config.yaml
n_layer: 11
d_model: 320
n_head: 5
n_kv_head: 5
head_dim: 64
d_mlp: 1280
vocab_size: 12334
activation: "tanh_gelu"
norm: "layernorm"
norm_place: "pre"
norm_eps: 1e-06
positions: "learned"
qk_norm: false
attn_scale: 0.125
bias: "all"
tie_embeddings: true
parallel_block: false
init: "normal"
init_std_qkv: 0.0279
init_std_o: 0.00595
init_std_up: 0.0279
init_std_down: 0.00595
optimizer: "muon"
lr: 0.00698
beta1: 0.95
weight_decay: 0.022
lr_head: 0.00642
warmup_steps: 200
schedule: "wsd"
decay_fraction: 0.56
decay_shape: "linear"
final_lr_fraction: 0.1
batch_tokens: 131072
seq_len: 256
doc_mask: true
train_tokens: 661500000
steps: 5047
dataset: "wikipedia_en"
MLP neurons of a small language model. Each row is named by its layer, matrix (up: input weights) and neuron, and shows model dimensions 16-143. Each number is 200 + 40 x the weight over its row's rms, rounded and kept within 0 to 999.
A block is one neuron, or neurons of one layer that tend to fire together. After each block is what it responds to, as a language model described it from the Wikipedia text at the highest values.

L8.up692,345,157,182,164,205,237,179,179,179,239,209,210,234,190,162,221,155,236,145,150,186,192,263,204,174,201,76,202,222,196,135,154,236,185,256,212,214,237,151,222,171,286,181,186,202,312,197,132,173,217,233,223,232,196,129,205,177,309,207,179,203,266,153,179,280,260,216,212,163,224,159,223,219,237,234,283,234,190,231,188,163,256,199,274,152,195,194,229,262,165,131,159,179,209,157,165,189,265,210,175,179,209,197,145,181,115,162,188,268,187,217,298,173,192,170,193,163,142,213,178,140,268,216,183,167,181,118,206
L8.up1005,225,192,229,150,211,218,296,222,183,205,165,126,140,158,217,160,149,240,173,167,193,123,135,164,207,238,199,150,216,159,184,260,178,178,231,235,236,226,188,152,182,166,188,204,157,167,192,216,112,212,221,194,182,246,218,241,205,254,225,203,197,192,200,230,198,238,251,270,233,211,202,184,272,183,207,164,213,201,264,218,210,222,186,112,175,200,244,205,227,149,222,94,180,262,181,193,215,216,128,184,158,168,197,190,180,249,217,232,236,199,152,280,238,215,187,164,167,225,119,173,188,249,135,213,253,235,225,243
L8.up1077,225,205,176,213,239,159,202,222,222,224,205,243,193,240,205,186,215,183,149,161,146,213,203,114,144,156,104,175,231,215,210,123,289,207,168,275,171,239,154,171,224,243,202,222,141,137,242,243,173,189,218,136,227,243,239,133,211,213,198,168,217,179,137,177,194,239,202,296,202,164,202,255,193,237,158,247,163,193,213,255,247,242,194,318,206,233,192,213,254,224,114,87,147,236,222,159,249,216,138,219,197,170,182,177,220,139,263,223,152,195,178,212,209,152,228,211,179,175,188,166,161,313,182,218,149,178,144,162
L8.up1188,202,166,169,157,245,232,241,173,143,224,201,173,232,222,189,251,186,143,212,157,95,191,272,150,200,207,160,201,138,238,169,153,201,160,230,157,239,211,157,223,146,261,168,191,169,216,150,229,253,236,240,168,216,229,231,146,260,209,191,239,105,244,206,189,220,291,219,223,188,243,137,222,198,170,183,226,190,175,242,258,206,275,179,218,187,265,222,208,257,265,146,180,145,212,195,153,180,207,285,223,186,235,170,131,261,230,123,238,207,198,230,256,203,208,211,190,197,112,177,183,171,177,177,150,203,180,178,214
Description: The final piece of a modifier word inside a multiword name or compound, just before its head noun: consult-ing firm, archae-ological landscape, 2015 Paris attacks.

L3.up102,196,187,187,210,168,174,253,261,118,198,247,202,192,175,217,165,235,212,142,234,189,184,202,197,214,228,142,161,219,237,187,240,215,183,222,173,187,198,260,287,245,172,200,114,238,263,200,232,269,149,199,266,262,233,287,189,278,282,125,147,191,227,165,214,189,189,253,194,216,229,213,139,179,254,235,235,194,200,169,195,302,188,144,232,207,207,173,197,211,179,167,195,184,110,121,188,180,164,160,195,137,230,152,185,168,201,215,218,134,163,182,163,173,217,254,185,209,182,267,244,186,160,180,188,251,251,169,203
L3.up103,193,233,186,213,133,213,262,182,203,169,219,216,220,139,221,228,151,146,157,197,219,197,201,161,225,197,102,195,237,220,231,192,185,184,190,228,284,176,197,155,138,244,191,183,205,241,182,108,292,220,157,133,189,201,207,163,142,219,170,221,272,194,189,186,249,131,155,153,246,261,209,141,249,201,198,140,224,154,159,142,213,195,231,223,195,207,191,244,286,207,229,179,175,184,224,166,166,192,174,167,194,179,201,163,190,137,223,223,200,181,197,191,165,161,188,175,148,303,201,220,155,224,234,141,240,293,231,250
L3.up106,223,207,143,140,202,293,119,184,207,183,248,237,160,256,199,275,146,197,206,223,242,201,219,88,107,221,203,188,197,209,216,253,169,228,241,210,227,176,197,284,240,254,263,242,150,159,223,155,206,194,200,299,222,166,250,213,227,208,223,94,207,181,228,237,207,207,199,210,188,174,230,232,173,221,222,292,191,261,152,176,241,211,281,201,232,155,165,179,184,193,215,198,144,213,115,140,234,152,187,143,121,291,156,203,235,200,143,255,173,169,194,286,93,248,143,154,173,248,175,155,204,211,139,168,89,266,210,166
L3.up154,168,220,227,206,187,187,159,246,156,162,184,199,246,212,219,198,277,198,178,174,236,176,231,146,134,196,125,181,219,224,206,209,189,191,179,155,177,193,159,176,212,181,224,202,255,192,227,236,225,227,194,145,211,173,131,192,134,187,198,227,183,199,198,250,259,173,183,224,257,291,219,213,232,189,218,308,141,209,210,193,185,181,206,247,245,195,196,163,246,253,215,130,172,302,166,163,240,145,176,116,180,189,176,222,188,143,108,215,144,184,121,231,165,216,194,179,146,191,87,140,195,187,211,134,185,217,130,194
L3.up384,180,189,199,236,165,226,179,233,166,189,248,225,146,151,112,168,183,205,153,211,204,120,229,173,209,180,189,239,210,244,167,125,140,258,266,173,233,230,271,166,126,258,222,231,188,211,185,215,237,228,212,251,185,163,202,186,195,196,180,206,199,177,186,205,186,180,170,227,230,100,200,212,233,185,252,130,259,158,177,165,176,183,181,128,185,199,244,169,194,230,200,219,127,190,205,223,238,259,214,245,213,234,145,147,228,157,137,153,299,242,222,220,180,198,118,109,201,235,234,107,216,216,175,194,215,206,155,191
L3.up529,171,237,225,242,209,201,197,102,187,228,232,192,187,222,192,175,198,140,234,225,373,223,165,248,167,232,132,177,221,245,224,248,128,193,255,211,266,193,187,178,164,240,190,232,263,186,246,248,259,152,242,268,228,310,179,244,214,193,245,169,227,181,175,171,204,197,176,210,161,249,164,190,168,241,228,156,231,278,195,233,195,176,203,209,103,207,220,147,270,172,174,175,287,133,208,181,164,200,155,219,203,227,273,177,178,220,221,135,146,231,214,240,233,220,219,190,237,196,188,222,215,266,237,224,185,151,287,245
L3.up536,300,202,159,194,257,165,206,237,238,183,304,179,242,203,141,175,184,220,276,171,219,208,180,156,256,236,210,191,214,199,231,217,146,191,244,120,224,193,183,263,161,129,209,241,180,184,183,155,232,154,246,240,243,149,196,244,198,115,222,189,222,237,173,176,229,220,138,222,124,196,84,232,195,223,266,135,167,163,129,95,153,278,203,193,251,155,238,192,232,179,158,225,181,188,199,147,220,232,246,163,210,225,212,285,197,173,234,168,162,195,203,207,237,244,168,226,209,198,156,267,244,199,191,106,257,123,173,171
L3.up620,205,166,237,219,156,240,196,215,169,221,247,225,219,241,182,295,122,211,188,243,214,96,234,182,265,227,247,159,147,234,208,239,212,172,182,227,213,164,249,155,196,205,234,221,195,192,147,262,167,167,189,114,177,195,205,145,206,160,133,165,231,242,139,176,201,179,196,205,247,263,135,162,158,238,272,221,221,202,198,278,204,170,199,159,184,199,212,233,227,214,163,211,271,187,169,203,291,233,166,152,238,210,183,209,178,220,286,151,199,203,164,192,158,228,199,131,187,159,194,208,205,201,187,234,246,224,203,218
L3.up684,202,202,201,198,198,212,158,245,205,205,241,254,186,229,196,319,193,169,162,180,206,139,284,135,158,219,158,212,222,273,190,216,149,198,182,138,230,199,170,206,224,290,176,288,163,302,138,232,254,267,228,181,213,209,197,214,169,223,189,136,201,222,246,200,224,260,127,186,251,208,154,123,197,234,285,265,211,223,213,223,194,142,215,233,165,125,227,206,255,196,195,191,179,212,145,209,241,282,195,156,108,252,142,153,194,198,231,198,201,219,199,171,164,219,165,163,148,172,178,184,230,222,222,228,226,210,185,171
L3.up785,200,203,212,230,123,238,142,247,215,254,199,250,201,277,250,143,225,209,202,194,238,194,277,180,98,220,224,192,183,256,251,206,228,229,211,163,237,273,194,246,194,194,248,204,212,219,167,206,218,216,188,102,191,187,226,235,128,146,267,206,256,215,143,161,199,166,257,188,186,168,158,250,184,180,264,188,230,238,237,237,198,175,238,148,286,141,315,238,224,216,219,195,182,193,195,196,217,187,174,178,175,201,155,234,164,218,166,158,176,160,211,166,130,199,190,208,193,187,116,219,298,206,233,251,211,208,205,248
L3.up798,170,266,172,195,233,207,201,203,224,154,209,198,163,186,199,198,213,143,198,236,201,190,241,190,156,206,172,203,162,166,272,260,234,137,182,225,107,193,225,138,192,239,257,192,156,172,256,185,181,134,235,151,148,161,212,213,249,117,181,162,212,130,204,178,238,215,210,253,239,208,189,158,200,176,200,181,194,178,218,224,217,272,232,174,174,243,223,253,207,262,207,184,232,207,218,233,270,171,281,163,161,206,187,209,264,127,196,165,154,264,230,180,266,163,231,241,135,159,215,138,181,251,204,199,149,232,161,130
L3.up936,199,219,135,165,125,165,179,190,205,192,230,228,158,223,226,252,194,156,256,234,173,148,212,100,155,287,144,202,222,246,238,182,167,153,170,220,212,213,221,212,186,165,194,164,193,157,223,241,243,226,219,194,217,187,258,171,274,191,192,158,149,217,272,230,179,185,193,199,242,210,205,223,187,183,205,222,174,183,242,195,209,233,174,241,233,185,143,190,220,212,208,210,199,189,215,190,246,204,249,200,199,249,141,157,177,136,247,195,207,282,229,216,203,165,163,153,208,186,156,162,169,108,257,216,133,164,219,173
L3.up950,254,235,139,147,143,152,170,129,221,169,129,193,233,254,231,192,262,139,140,280,236,207,190,143,144,308,180,220,247,252,150,199,165,169,243,222,272,193,166,181,217,207,137,235,166,210,180,196,204,283,242,219,188,199,136,220,230,188,156,110,184,301,234,193,145,277,209,235,195,240,194,200,194,219,220,208,226,168,162,187,202,228,164,217,186,177,215,152,230,236,234,182,204,145,174,180,225,229,188,156,198,243,160,159,256,143,189,131,154,217,131,220,188,281,219,220,193,229,177,205,139,164,236,179,191,236,265,197
L3.up1015,258,207,210,138,247,214,201,177,179,230,257,194,121,226,178,195,195,192,183,190,167,134,231,157,182,236,141,195,193,224,212,184,221,205,257,176,215,208,159,211,224,232,150,150,213,243,151,240,124,209,280,164,180,224,240,192,192,272,163,276,85,274,155,219,188,202,224,203,282,232,199,162,201,207,218,252,228,111,202,235,164,260,181,229,217,230,178,191,226,296,195,228,170,201,100,186,253,231,170,72,193,246,172,143,223,160,189,209,229,227,158,181,252,253,252,131,156,231,210,155,221,201,218,184,154,155,222,192
L3.up1018,187,172,270,206,100,114,232,215,235,241,226,227,159,276,202,215,206,175,180,174,203,149,156,230,138,244,200,164,236,239,233,209,211,183,90,222,204,124,148,162,178,135,187,262,208,133,194,198,217,251,176,189,234,229,220,92,214,204,228,136,190,173,171,227,227,251,211,254,308,184,213,160,205,172,226,207,138,155,199,249,283,189,200,233,205,231,180,233,247,205,193,231,166,208,182,177,203,187,174,188,219,255,199,303,178,199,208,187,201,163,210,247,232,244,189,247,186,213,203,237,148,233,188,164,195,235,221,243
L3.up1204,215,200,194,165,139,195,197,136,184,186,171,222,206,210,186,198,125,178,267,169,262,77,181,146,188,237,183,243,240,290,158,243,176,198,245,113,201,219,154,207,210,185,254,238,177,210,222,241,248,269,222,224,216,170,289,204,204,194,152,186,225,236,208,302,147,237,226,192,236,266,205,213,174,241,251,217,213,189,208,180,187,221,126,199,144,168,163,154,234,236,245,224,158,226,173,200,234,244,190,148,229,219,156,130,195,253,215,225,208,289,131,157,278,271,168,208,188,159,164,203,110,194,211,221,199,224,266,238
Description: Final word pieces that complete adjectives or participles before a noun, often after a/an/the, such as unexpected, unnamed, anxious.

L8.up12,192,194,178,136,164,190,194,190,161,214,278,189,223,231,208,224,227,203,232,175,261,166,199,193,263,163,184,174,212,173,198,235,238,167,195,167,148,207,196,237,175,179,178,121,246,241,181,188,152,246,302,199,240,163,214,237,245,110,198,149,191,181,211,235,211,152,191,171,198,260,150,273,229,106,243,169,119,136,176,239,148,168,144,278,180,220,242,149,267,150,135,148,173,160,235,258,135,198,212,252,159,189,263,243,207,151,231,197,199,207,178,174,199,138,214,201,181,220,281,167,197,264,188,243,211,223,230,168
L8.up409,221,217,230,218,246,206,189,179,213,244,257,188,206,218,202,182,157,166,303,187,239,253,227,217,134,202,193,145,252,222,243,200,276,247,176,204,214,198,162,190,159,192,174,203,190,192,207,297,248,151,195,176,172,200,107,227,167,199,218,192,208,133,225,147,187,243,89,161,162,152,191,250,243,144,246,182,197,252,251,153,192,155,173,218,261,191,231,211,202,159,183,196,180,175,128,205,248,227,190,237,205,257,200,217,260,87,150,193,195,227,231,202,233,210,244,188,195,225,248,257,94,151,235,230,158,290,221,187
L8.up943,192,166,255,121,247,265,153,123,196,217,207,171,291,140,212,137,195,177,283,181,224,167,199,167,257,156,236,141,227,128,250,236,214,198,218,271,157,126,167,224,229,194,178,178,251,222,176,213,251,181,163,257,223,172,197,243,252,151,247,254,234,136,215,225,120,219,207,143,227,219,138,203,217,143,230,205,133,235,188,240,219,208,201,161,160,183,190,168,208,158,183,273,216,267,183,227,209,237,204,177,285,210,222,209,198,147,252,177,256,217,222,243,196,122,172,240,288,187,255,140,220,252,182,176,178,243,146,218
L8.up983,155,202,272,212,196,166,209,225,174,206,183,181,196,247,218,160,279,198,204,165,261,183,221,231,168,148,255,283,173,181,270,203,281,238,196,189,178,150,191,247,290,239,242,176,203,229,186,264,205,154,198,218,228,191,221,203,128,202,165,234,177,20,201,205,163,174,156,209,214,236,190,196,179,226,261,276,177,136,181,194,198,283,182,166,205,202,261,177,203,181,192,153,221,122,157,249,214,249,204,238,244,184,220,168,239,212,208,153,173,117,233,144,239,236,186,230,231,175,233,185,208,173,131,208,293,151,233,174
Description: Final word pieces closing plural nouns, often after an "of" phrase and before a period or comma, such as datab-ases, resid-ues, just-ices, elements.

L3.up169,174,211,131,146,199,194,139,200,207,177,202,123,194,204,173,202,145,199,115,177,155,161,240,288,215,219,180,224,113,238,233,163,198,148,202,151,200,127,194,203,107,244,221,152,192,300,129,183,217,137,229,253,211,127,164,119,189,286,228,225,240,240,238,207,190,161,200,153,300,172,170,202,253,209,116,214,227,196,249,223,212,238,201,113,209,263,197,177,158,190,213,180,133,218,231,154,187,155,183,210,183,214,185,177,210,219,276,184,182,177,168,183,249,212,211,163,197,149,210,220,160,276,203,263,243,200,224,180
L3.up201,172,283,185,194,144,151,187,197,255,269,173,184,203,240,214,202,216,189,159,229,170,183,209,204,132,163,191,180,204,232,159,265,256,153,155,187,166,198,184,176,214,228,116,175,204,194,193,210,296,188,200,200,248,108,207,205,85,208,129,119,279,129,122,214,163,198,188,198,211,216,194,203,245,211,144,270,166,190,172,187,159,175,169,252,258,236,202,169,175,229,244,237,230,226,233,191,262,216,201,144,152,245,238,234,222,237,227,234,188,261,104,147,157,224,285,164,199,169,155,158,266,141,252,223,194,199,240,202
L3.up206,184,266,228,192,135,189,235,277,160,271,199,181,219,262,205,181,247,190,205,104,214,205,240,225,211,263,253,119,200,272,204,256,244,244,161,194,205,274,158,222,225,238,161,246,188,284,227,188,264,127,225,242,195,231,161,128,222,182,163,214,246,198,212,148,202,202,167,255,195,211,174,151,225,211,179,199,149,197,201,184,136,194,212,174,150,249,229,199,221,160,251,153,225,161,141,137,207,261,216,189,140,168,181,149,172,298,248,198,145,182,121,190,275,219,193,153,276,239,154,249,223,149,113,183,136,191,221,199
L3.up219,254,179,191,164,205,181,183,167,165,220,197,195,209,163,168,215,140,228,204,274,183,160,172,118,196,138,201,224,223,211,195,195,191,247,220,231,225,270,226,232,191,243,198,276,194,184,197,134,253,204,151,222,245,185,197,127,292,170,172,157,207,181,266,219,194,117,245,164,137,198,224,229,174,148,200,176,196,189,264,252,155,224,266,181,176,214,171,211,237,209,245,222,221,193,197,160,195,218,212,189,187,307,200,259,202,166,206,159,182,233,254,163,176,223,181,219,253,170,248,167,163,245,213,242,166,224,176,191
L3.up296,176,185,234,265,217,192,227,132,217,262,130,185,128,206,241,149,237,187,178,135,259,224,215,252,216,197,285,159,180,183,262,139,260,185,208,234,196,285,92,194,212,188,212,127,170,238,176,170,182,190,248,208,177,158,193,249,195,259,157,158,209,191,136,171,207,184,192,244,203,183,167,133,150,259,163,156,158,206,176,201,208,176,173,251,246,152,233,148,160,264,189,194,173,180,205,268,213,127,197,216,228,160,227,147,144,221,255,266,242,122,263,204,201,216,199,158,188,233,164,143,206,249,211,195,198,146,158,210
L3.up311,179,250,188,199,167,275,224,199,176,233,232,121,182,248,220,162,160,206,216,182,241,189,154,187,164,206,198,243,139,163,197,221,234,249,242,247,173,220,178,175,256,184,225,194,261,247,209,245,218,137,208,301,274,251,126,186,215,223,156,151,181,175,253,194,173,277,208,277,194,201,164,228,156,175,262,208,138,173,214,183,144,192,224,212,223,261,163,139,233,208,209,218,179,169,158,218,222,186,221,185,202,162,235,201,215,311,285,220,235,178,176,231,227,197,256,237,210,172,224,176,132,183,270,205,124,173,191,189
L3.up395,277,127,200,234,196,207,211,193,237,216,241,199,214,234,188,229,185,171,191,188,218,196,211,204,256,175,262,167,159,242,199,216,159,140,260,215,221,211,155,151,273,237,244,205,164,232,188,192,170,192,128,246,245,175,288,169,227,183,170,145,244,198,156,264,242,264,203,245,251,195,154,178,206,244,213,226,174,167,191,221,158,247,243,217,188,221,150,132,153,147,230,140,214,181,122,164,156,121,205,229,207,187,238,141,266,221,229,173,118,235,138,241,235,134,268,143,230,251,189,261,198,212,151,215,157,137,158,139
L3.up546,199,276,158,156,180,235,224,222,146,268,194,126,248,226,204,213,224,224,254,182,161,150,201,258,236,204,122,245,169,192,259,262,166,228,304,201,176,253,247,201,259,223,273,178,181,233,201,236,140,203,151,164,216,113,237,231,214,246,115,191,206,236,231,199,221,278,241,201,163,168,228,233,295,205,236,197,182,183,197,176,150,154,141,184,166,204,249,161,132,230,297,220,119,177,213,214,170,145,179,220,199,236,198,178,222,185,179,257,213,188,169,160,198,182,246,209,238,179,164,247,235,201,165,238,138,186,215,251
L3.up618,130,205,226,177,189,148,195,225,287,189,233,237,208,249,295,183,168,211,242,156,264,179,256,258,188,174,243,132,271,196,216,207,206,160,135,112,213,199,157,191,136,241,158,208,307,249,150,203,163,230,149,209,225,160,247,193,236,200,236,219,156,114,207,213,202,170,170,160,180,147,202,110,218,244,190,234,176,212,246,240,244,184,186,197,162,307,219,171,207,157,189,201,187,226,167,123,222,202,148,200,255,311,218,239,126,271,244,269,236,198,193,169,195,218,163,225,172,215,208,196,187,161,227,232,250,124,236,200
L3.up633,172,271,166,214,254,210,217,188,188,177,252,218,230,191,185,170,176,165,250,216,219,127,209,160,189,188,218,199,278,202,234,254,263,234,134,215,246,163,167,226,240,216,168,237,205,213,244,213,275,185,223,242,209,163,161,275,157,116,84,217,232,233,119,208,174,183,119,221,174,203,196,200,275,220,180,237,172,201,221,239,204,190,223,217,171,244,252,174,287,136,222,183,234,168,231,162,198,236,213,184,255,230,251,214,257,187,227,192,188,174,254,175,204,194,169,249,208,167,214,187,260,206,182,235,259,132,144,160
L3.up660,191,217,195,218,181,241,196,196,223,152,190,193,231,239,154,179,232,190,190,127,178,175,135,101,192,193,216,205,129,165,264,172,212,216,241,268,154,205,212,245,234,202,186,188,187,173,241,206,204,181,143,189,170,173,216,201,127,190,286,204,177,206,185,186,206,203,195,83,166,223,266,228,190,231,216,184,224,303,99,172,192,198,267,213,134,201,203,153,167,172,197,185,155,219,258,161,224,239,230,210,226,229,215,198,158,182,210,181,189,151,236,174,253,180,220,130,212,162,199,212,251,172,224,251,228,237,310,260
L3.up770,149,227,160,192,231,246,159,196,182,142,246,205,154,282,269,182,190,244,149,160,271,143,154,122,159,187,269,175,206,178,230,232,157,255,222,200,212,144,151,218,208,227,210,250,273,186,297,207,172,208,265,172,198,164,205,136,173,198,150,147,198,211,239,202,278,193,119,233,221,285,183,171,182,209,131,206,165,168,260,179,253,210,216,198,155,284,237,196,243,245,266,196,189,177,214,284,233,144,222,156,261,218,212,197,198,256,190,195,124,179,122,266,203,203,228,200,173,269,262,184,213,222,222,185,155,162,186,202
L3.up1059,168,231,248,209,165,150,198,208,160,194,207,270,199,290,253,117,254,248,223,229,219,196,206,213,267,169,227,192,175,228,239,210,219,262,177,209,252,117,265,187,256,213,181,195,123,144,222,176,208,165,225,198,207,178,200,166,121,143,167,220,231,172,109,221,243,166,249,267,218,255,168,169,218,161,195,181,174,163,202,196,299,236,240,183,203,228,227,224,226,128,280,160,192,149,245,178,285,190,194,193,227,245,201,226,260,195,200,175,237,187,145,165,210,189,227,170,213,231,158,274,148,203,217,247,232,138,224,206
L3.up1064,218,227,244,236,241,195,217,188,219,144,167,162,181,149,185,224,207,161,226,171,139,160,241,121,130,149,177,176,207,219,159,285,183,231,289,194,244,142,169,252,217,195,114,211,243,184,202,255,188,272,182,278,200,208,175,171,201,198,201,185,165,197,253,237,244,173,263,124,199,205,203,100,207,168,215,206,195,182,184,146,161,216,198,200,157,267,211,231,123,206,256,154,169,199,202,175,211,157,242,186,144,277,209,197,187,183,223,132,303,233,216,261,239,185,194,243,261,217,208,217,264,231,202,250,238,177,240,236
L3.up1080,169,180,127,226,214,225,159,193,208,297,220,161,204,212,193,216,194,209,173,108,230,140,238,211,246,198,234,197,241,166,248,220,245,207,237,218,152,203,199,216,185,206,210,204,207,174,209,169,208,235,245,217,243,214,194,188,196,195,237,169,221,210,239,162,200,164,186,228,161,196,138,194,237,180,317,156,194,139,178,233,242,248,203,178,267,206,172,222,255,184,170,230,194,183,238,231,225,226,202,211,209,190,142,269,109,162,263,200,166,212,202,242,203,153,189,195,286,256,265,160,166,216,157,256,159,190,245,146
L3.up1157,181,230,249,129,132,275,174,176,178,250,168,200,183,248,192,191,177,168,202,210,150,221,207,146,154,195,196,238,214,236,258,186,242,245,220,201,257,294,235,297,148,207,192,154,227,172,236,202,184,134,188,247,258,189,203,231,226,227,220,212,157,165,189,223,295,197,153,158,190,198,188,203,202,204,189,191,170,186,207,140,167,245,197,229,215,264,138,154,168,182,209,145,158,143,197,224,189,76,159,158,266,278,224,169,216,189,183,208,248,204,198,243,216,250,147,185,221,255,234,245,213,271,228,241,246,200,165,189
Description: Plural suffix pieces completing a split noun, mostly people or groups, e.g. farm-ers, invest-ors, descend-ants, sibl-ings, often after "of".

L2.up693,174,220,203,184,231,186,202,192,208,214,274,259,220,153,226,212,260,173,207,292,243,190,250,136,267,212,247,184,233,133,206,286,217,235,180,235,196,220,184,224,234,279,88,268,211,192,221,254,233,238,188,204,242,163,142,159,180,137,148,263,251,211,210,246,193,210,262,182,205,282,251,237,237,190,180,230,164,161,199,162,201,179,207,185,190,241,158,180,242,220,255,184,152,197,172,199,225,246,230,148,206,262,165,222,151,215,199,228,180,227,133,270,135,208,194,182,260,285,171,195,204,219,211,217,223,179,225,206
Description: Plural suffix pieces closing a noun, often completing a split word or after of/other, as in justices, telecommunications, services, treatments.

L2.up889,238,197,183,180,151,220,214,176,178,165,257,222,152,218,171,243,264,165,206,232,203,194,221,164,222,199,164,263,133,199,244,216,201,160,209,181,258,220,193,168,263,265,131,169,230,176,218,157,224,237,210,174,123,237,215,263,200,142,174,178,167,264,116,227,183,163,221,236,225,240,148,227,147,245,261,280,272,221,201,130,194,199,188,172,151,169,245,163,307,237,241,188,177,224,209,228,166,230,250,75,169,215,181,224,144,245,179,227,191,294,156,216,137,247,226,168,234,180,153,203,285,213,185,159,186,173,231,148
Description: Adjectives that modify a following noun, often the final piece of a split word, as in Japanese, independent, pink-pigmented, undergraduate.